From a checkpoint of a small transformer trained on Wikipedia.
Size: width 256, 16.8M parameters.
MLP neurons of a small language model. Each row is named by its layer, matrix (gate and up: input weights) and neuron, and shows model dimensions 0-191. Each number is 128 + 32 x the weight over its row's rms, rounded and kept within 0 to 255. Numbers have three digits each. A neuron's up and down rows have the sign that makes its largest values positive.
After each neuron's rows, "fires on" lists the tokens most often at its 100 highest values on Wikipedia text that the model never trained on.

L5.gate811:086106149166086102119123087166099107106138128144119088108152170156086120206121145216121137180123118174098155097081129174104122160057112126125175064139143146157109115134130239155159066081150136142150163140115085111079078128113119062160181093159116100119221054133167101133127109136107116112104116054116096102150157152115122181149082201133165109134140057137139151141139153117151091140125128121124152108146127129167148081109105116100155157106076071099120160113105110143093114144139180118143104151112088126095164104166133164140150102130106163131099062048165111155139122158143121110
L5.up811:085145173163128132184133110157079207113154159148091154162138148154133112114173109103152157139152129146141120118168156175110106247127167158128166093150119114130088167136132157092159107071108105150110159146102093105099137107154105193124161119179109134131151180135121126135145134125173122110130142134129108165099075173141170135127094122154174129072143045159125148120107175090137123174104130128115192111138105185164132141072147077134143148095084111082093158094162086146083126095137102181164151137127075142159103179096127115080133167176097143128113113131115098162093113159145161162
fires on: "United ", "ro", "ri", "re", "ou"

L5.gate758:116131091158157190153183132141200108238115109158110133158096084105053172084080109178165135164117123125102116051158116177106188142098153144157155110195074124103120093153098162123053135143133145178152062103097190068148122134120168089114100149126149120149117147128144133150120077115106099099124153118143135140131163157105132064146173113124189162115092134119124109101139136176115168147087104145128102104077134164086082086144100119124081094129152097163095142153148114114095118141139136130169146165104140156188154121138082152037145125119174097217138145134145121170074096187117168163
L5.up758:105106152141129111120111140121135143121109149081121115145136162129093084155078143142163165127124085144145133147128095158129076128130153128126118113140191177144131185091097182117141135140149131046135108080139136107104126139098126131129126134138086086113164146169094193106123156151130116096113134080095145153154154130140175143110045120173175156122133147094079148110089152168069168126116122128151137196099101138045160090197121161096151144153150108113126119101130070139097107109119171095093084153107122199153146119159171151092114087099112131127092167139131133128091223159082161104
fires on: "who ", "or ", "at", "that ", "which ", ", "

L10.gate710:094151096043162077166105141137159152143117121129171121077111134067141095116090151136113088119183092183138140105181119116145136113149124108084140091113152055137176065174114081177141129066083178140112158131097106151129111080160159212124092089054093090101114127124114149123120091162143089146121045120135117096168180204163132166122123067113108162116150042159094135123080146118124167104118132192104151120122111064138087083149141124158080105113082111101110180111134109123168116105180158156158108087162118140119163105154070160102096152155128102118144134126138160119128117123153100171
L10.up710:124129144153100137084109214091108133126130184132108146130083209043131116101141161126140142112146141143162148190134154151125081055137154159118141098154113133144062109098113156161103118161105149164119070080122148104088123150153169132139095126128157083138156127139115112182118132092126132133106157125171084120115143145131106126114148117099101087091161100150191139064134073145158121152091136148149139141137128118084071131121068130185192115108120139129074148100154131117105174155083130210109137079141132111170116155204112154132146132125182080189120130130132166105176171161101082073
fires on: "on", "known ", "or", "used ", "designed ", "il"

L5.gate75:183151107079130114133110179177132160124105158116123128118129167105163179073112079142100108138092084126152148126104137156113119090150161142096111095180123105076121113140118167062125122208166156058065171100134085168104095140142108121119061154145120134103191099118064142143075100158127135133102085144178085053151117169156141146116163121149142085139109137080143098076094197111148120090137100060076138121153076135123113165143089167097117135135115124088173122163171099104115153130093091085116141160170156120094143133189145122087145124120179130113043173149149100160132149147125151090
L5.up75:112103130100069128176157168102174102117128120115023136128102150143134122120093133069044112133115124153125167177111081111126159121077131133133112103143150177069111133122091122150139094105131160155095145162115081171138091153095082126141091114128114149157161148170101134117136087092127084122089172117151094111153128098100176108117152163133130175148090109139121120113171110135167093166148131128108102066170108106067115097223098186099114124077111166107136101184147114097123164155184156120127112139146140237102113083163103150063128103115143141091156173099136116127107116114110156090
fires on: "===", "\n", "; ", "==", "\n  ", "ch"

L3.gate524:088080156119038078108106073118142160161108153051196153117156145151143190156117130131061153106116074113115163058125129148092131168148146114127136154118125101132123117123112136118114084137084157120126111112166145105120173159097120103121188129138146143080084102147100140144170090127132129144079146093135116150175088106115130178076079160108161100109129119171131138140138151163048180161108164114180129139106136121093086143121078107121128169104128106202198155119122131127160097101224201166117177230096137168174164193158135120133165101134138133209142108146106126100106142141114125150
L3.up524:125120084074131085107133148155111182121118128078123136113137142107109110102118122121117132104089144096148103185140137133147096102094180117145163148140145128194159109124164129134087143148152137121206155168073184132142169039103100136090129090119206064151153140118139095168103105176180130049157114107114162139167137076189119183071109122112118159119106093154127068161168129121047133102152106102074137090129114103136162115137103081148149160133141067132154099095113117105159071141136138118141109125057130093125155113124162177178109153096155075160090099098100083130170157142155138139
fires on: "air", "l", "ind", "wind", "omb"

L7.gate942:080117110142134200111144173135151117161146133168198138116131169094125116166158128172091114171100154128154140064174120146115145148146125088144097126128057125159145121053169177110101118138111174122174131145057173097170097094148116140154172163126115109141127140142095141131134119038117131175096079160148092106153151107168118076096179139145115156146097144123079093093140092153137153153183072053129113091114174072090153148160094130116136134061158119165135094173171165124105168118127140180105175118141143178176105140123038174108099141110129156115126101160151130163107130126070079110
L7.up942:072142151119097151140105104094132121180104098120079129113210140146075123110126104146142156164126109174134084071130063143132132138147191132141117122109143179124120180087100062089159098159178108113117159105105186092099154149095228107109118164161106121155085146142120114126129135128165176124131171103112126174112088085115140131101125089130126163172148095140071166121192109200118206111112100145100102096179127086068144062171065083095094148083114142126137107134124134134103134103123143175140087134151039132174105097116099177118087179175173132126112073140190132176174114094118196122
fires on: "that ", ", ", "ause "

L3.gate268:086147141076112102134107132182108098080168092101166093144144111161140160135085138109177154134151125146072142065109102110128173092120153123134118100126116181113079095122142161162105177130112178142139151094150130203172105077118107079171127097177131095160082125143150163147163115127060109123139133099104138154135127144099198123106162170150154154130116113097153123155198136166115073123141154040110117140090141128177118157118147160151129077127105090125141082102126083091101145204093108104155115067140109157143104155127084186117118094093139126171113062069119132148150168119063124138
L3.up268:080175101061131164152140093162098103106103124077118101138116122141113141110098134136147152125167158161115120091108059139122155148113180090115049127136096114050098084103169167094137129165116150137143139137159148140180087137105149103089206175114130139162081150155170129064130171113131126145171124145081112160107143150097158116088069156140173156103124130130106134134154145103143101123111139073107188145189086129196152131163157133136117122123180093129139083101134118130093164140086123129139102108109198120147148179180132153165122123152121114118103092080159155137136192141117086137
fires on: "Mar", "Philipp", "Christ", "Victor", "aur"

L5.gate591:114071076084101173181060144086122129177117042117162158131074122135128158095134140127105127109137143169079129139140133133109214123081065133084172092173101081142132093129125150133149149089144117123073090113118106203180108118127146048130108097142131189061146153164132142122090148102109094124084095149118141114177116098140079106161082106070112146124194083071179164081116151074075190152163168082135115156120160126145140098172076124143100125094149147097137053188105129170132138132090193141084132124119124138096094159121177136171160122140121131135152129099128147095139135154103136196
L5.up591:086155117138073157158096137135152117104129114105140135085099135134172059154132092154174179084100139137108110094074139114118140103174113120136164094172144156093139136109103080165168115144156079146125137076188077155163148150128080071145095110058098117121143130126175149103098149129095194124163090168136131161146100057166127098116169142211175149165092171141156118115089131154179064141174092130119038166085144116165151128141114108143094098139129081124142173218099132167146117143139106108125129124168138108117111118162102147110149146149153142146076064134121158099083166128181121134
fires on: "ic", "ali", "vot", "end", "omin", " "

L7.gate202:140089114133137121140142152158162082182122084094131127144124124119083092134137135059129047105158150127082082167139114179198132137116101201114118074105165098098106134144183100079132150166108094043161125130144120137097114133128163138130100120145076132167107152151135114125085165104094116086093104097063162114137087088107093104133128141136107156209174122129164120101159103114148173154120069168079138123143168108179109100137140078145209136134113159132075104113068078152158154166189160145155149150188160133075115127119128152110075154128129135144097080134146139124174139133120193118
L7.up202:115157132137072186118078119140167077169113150093102086069142123127131119146159121149145069133137129166162123153250114157083116104168090146162182116160160164124114101119107087124119088110052117119120107124099095073113138094159123127165131103140135083158146141165090156139181133122128115166092109184144073153114115132098189131109143123126092083097114092167133151142071080139100122179087088157154057134177168216148142117151108138171176173122170162079088071114113127135184124121146076113106136113116134112119130169112135197098095189204112170088159111130178107091092133081120148126
fires on: "t", "am", "et", "ten", "i", "en"

L3.gate1006:093094113129179073067076183111100105160166143223123140150099121147078188190106103150144069151099153111148113141107130105109109042093176127133140148166127134078163110142098175129191160100153155058144120137100093138141118085120157148124130121154162144125117047173152095128139179109112145161129108125136189150018114121096123173160149102190159117153133142166059136044166157116090104150141099125145110110075176144155149134166117131122134085108096123161172115113150107112124128097087171135092106142126126175108147152122135147090120200112114173116096064107171111117119112106099147122
L3.up1006:057152089140083096115142129109076129101099168136141063164152112157141133098102089056073140107047171133085173106118138098094145096105143100191156100130102129100110113137095101106113132107150110144089113149146085091136093125132056154156134117126113164099149153159136100115166132167094169091219162118140108118107134163124137183087136066124141158122135160161107095153139122090068103089052130134118133133070159116101125156121077091106105158070063141120125142119098126126122117061092203055116133107137111121149138167112092114103049103148101149128097101123189133163135122138122132192
fires on: "|", "| ", "th"

L6.gate632:176105099100141160087142113132100161143071118151118098140190154123102132145190088132118146234108122150141120116165116095135170149162137080107105145072119143145170107118057152085132042100109204127090063053043095139113107111095110135170111146064137116163101148097172112150110105120147154115104061135178113119149138123161115143162122157127136141241120139218132095127078119168179134127186088106135123104145123136120101135104125168130143089162102138122146083154177118134106105107157128122142155102193124141131113159113149163116096141100144174114153150148102106153090136126104084165
L6.up632:112138132074121147154143158161127214105136140181108103143111119160080145136168166134123147181112106150099175140112101125092127164050145201070143108139124130153099095106106113093145147104117192131172165102175122139113114140110129132127117182063131082123140143089131173122144085076056170142092122125193111135150046077142188137127071162112148150143144147111172115129156179124203109174100130154141133121151123141101130129097163138122120085114127148121154108223151164126073103138118084148118166117101157107096166113150104124062095134111132191104167231094133153158166099156117155147
fires on: " ", "\"", "of ", "===", "| ", "\n"

L4.gate454:133122127173086147153158093117093133164103137133102088128142188166127067145159142112151117176130149148091141073099145137115173119061130122152138123139132151075109138148152086124090133143114099136097178169170133130079104131123131108120107169102090112116160186076168101138082092101122106091151086108120120099125086123153076125160098159139073143107159069170203129155078156114132098158150199101165108126071146107161157067107091110176167117090160109102104148170158142112160093123174185088116162159168111112153145121106134202070106111163110155173120113128144140166119138214144077096
L4.up454:127163176115233081173129109114112131077133144184137112086063134112116120099158159169108141106125138134102062076051098154134128166133141118192136083132133129191098128108179135138144123138135119150082157171145171084094192079167093199114134111154147112172128118175112140144056102155098083129081100118086162094106155070156087138114141137084147122125141124102113151118108088114063136167134156080125093108116112106140085125128113146145134118145083080172127201151144131116181138122129128125157107083102121099133118096137093230096140145129118137164121131178178223146083110186133117108
fires on: "ra", "il", "ro", "10", "y", "ri"

L4.gate343:144126105125102149184052174115135116104127122121149160103074114116126186124130143131114122063134155134137163158114180107127188119143120171079151108123080107119082111098128157178151149117115168123137134094099172125125122107122146121150125139123086153070144151142139093163064197138105160105074159072139185152177113135186148098164166170195134182120129084074152115160171149122111143112155174149097096112160157138151085085153105166061098122122148148159185150128144084090123161132154097137094192125098065161104021108115147121148105090112144173122152153173087115120121176139129118098
L4.up343:044149087189168111206079112162141087107144139075134159140125136142114158125119106141079090107067095153077150107081176146148183061069091134115127120164098075168074092098109114159143137110149090132121136040094173135143187108116119129134142147097106151089164150178110130131114137152113131168083131086144163155082105107177117142139150154157203079143138178115136154151138148107149130047158124110103091142130143188119123134107179153122151143039091101116101177131114106086120139199118161121155146111124062158142097119145148155109157136109087131152137096158074097155143112141105129138
fires on: "vot", "end", "if", "occup", "Offic", "play"

L6.gate410:108208094122114082133130141141120151148165152173107113172099113100148190100077164084151070126092111094085074079116056063141126154164151105099180190150140117110144183233124116138130079148114130067162159199120145092131096059135151114125130069140116111169157146124107120114103138179093123144093122088113150177099171089138143131127160110112132124105194132131136085122165115187089044152145168112099166091124119106098145168078111125099144072114148122111164151109136096165094090122077142164154097134121129173123123158120180100121081124164080149155136165127139125126133072066130139166
L6.up410:136137119149068104052093144141103094130112169134133148114108071116153127101104089106107093068108153149074115112080137129142171079096179097090137150137099141141089107174124120132145138148086149118117157208087101085104123160102103230136170151106162128097109066136140143151167130079104124131188091102119136133121091122129118095110076135105149121111199153136163074126157189115099137103102107142142091193078118174093102146148139158098156157099086144129069090139123053196167137146187170148167142204111136102064120164068117122081082185151163122098123138103086072135107126132188184150
fires on: "|", "| ", ": ", "\n", ");"

L7.gate522:120186099120100163181111094077157055161136129173128091125181115114165132130135166161136082136093083149102128153118108150178170109137130103147033111100086103147097137151114152153148115148082164068146056097094135081138077132155168131110150132175130194130148086134100139138116142113120203102120133095134052197108170159081161082144146120117168086141131110154113142131127146142207244086138074135113133079137126116073122154178102079145182142093169106110172081104097158141101123136114140097126083173094112176107097147179110154131080137096160149149120122076099185125177139098105163130
L7.up522:160068121135147133080136126125131137131118076146146064131150082098083060148078121166174096085142107112143161100175126125225130145124136097109104119174173136157089114122157155206179058143099138122133069134076103068128117137080110131108180139171131131088137119213093167135119183121132082113090150082112167186087124195118162117132167100158098095135105160150124151134086141115155210101118160103183120127154145129098162132141139084094154166090088084169126087165121142185136163149121066115128103166137162109106150157114138146153115089125101137142136111100128138092162141139155161125
fires on: "that ", ", ", "t "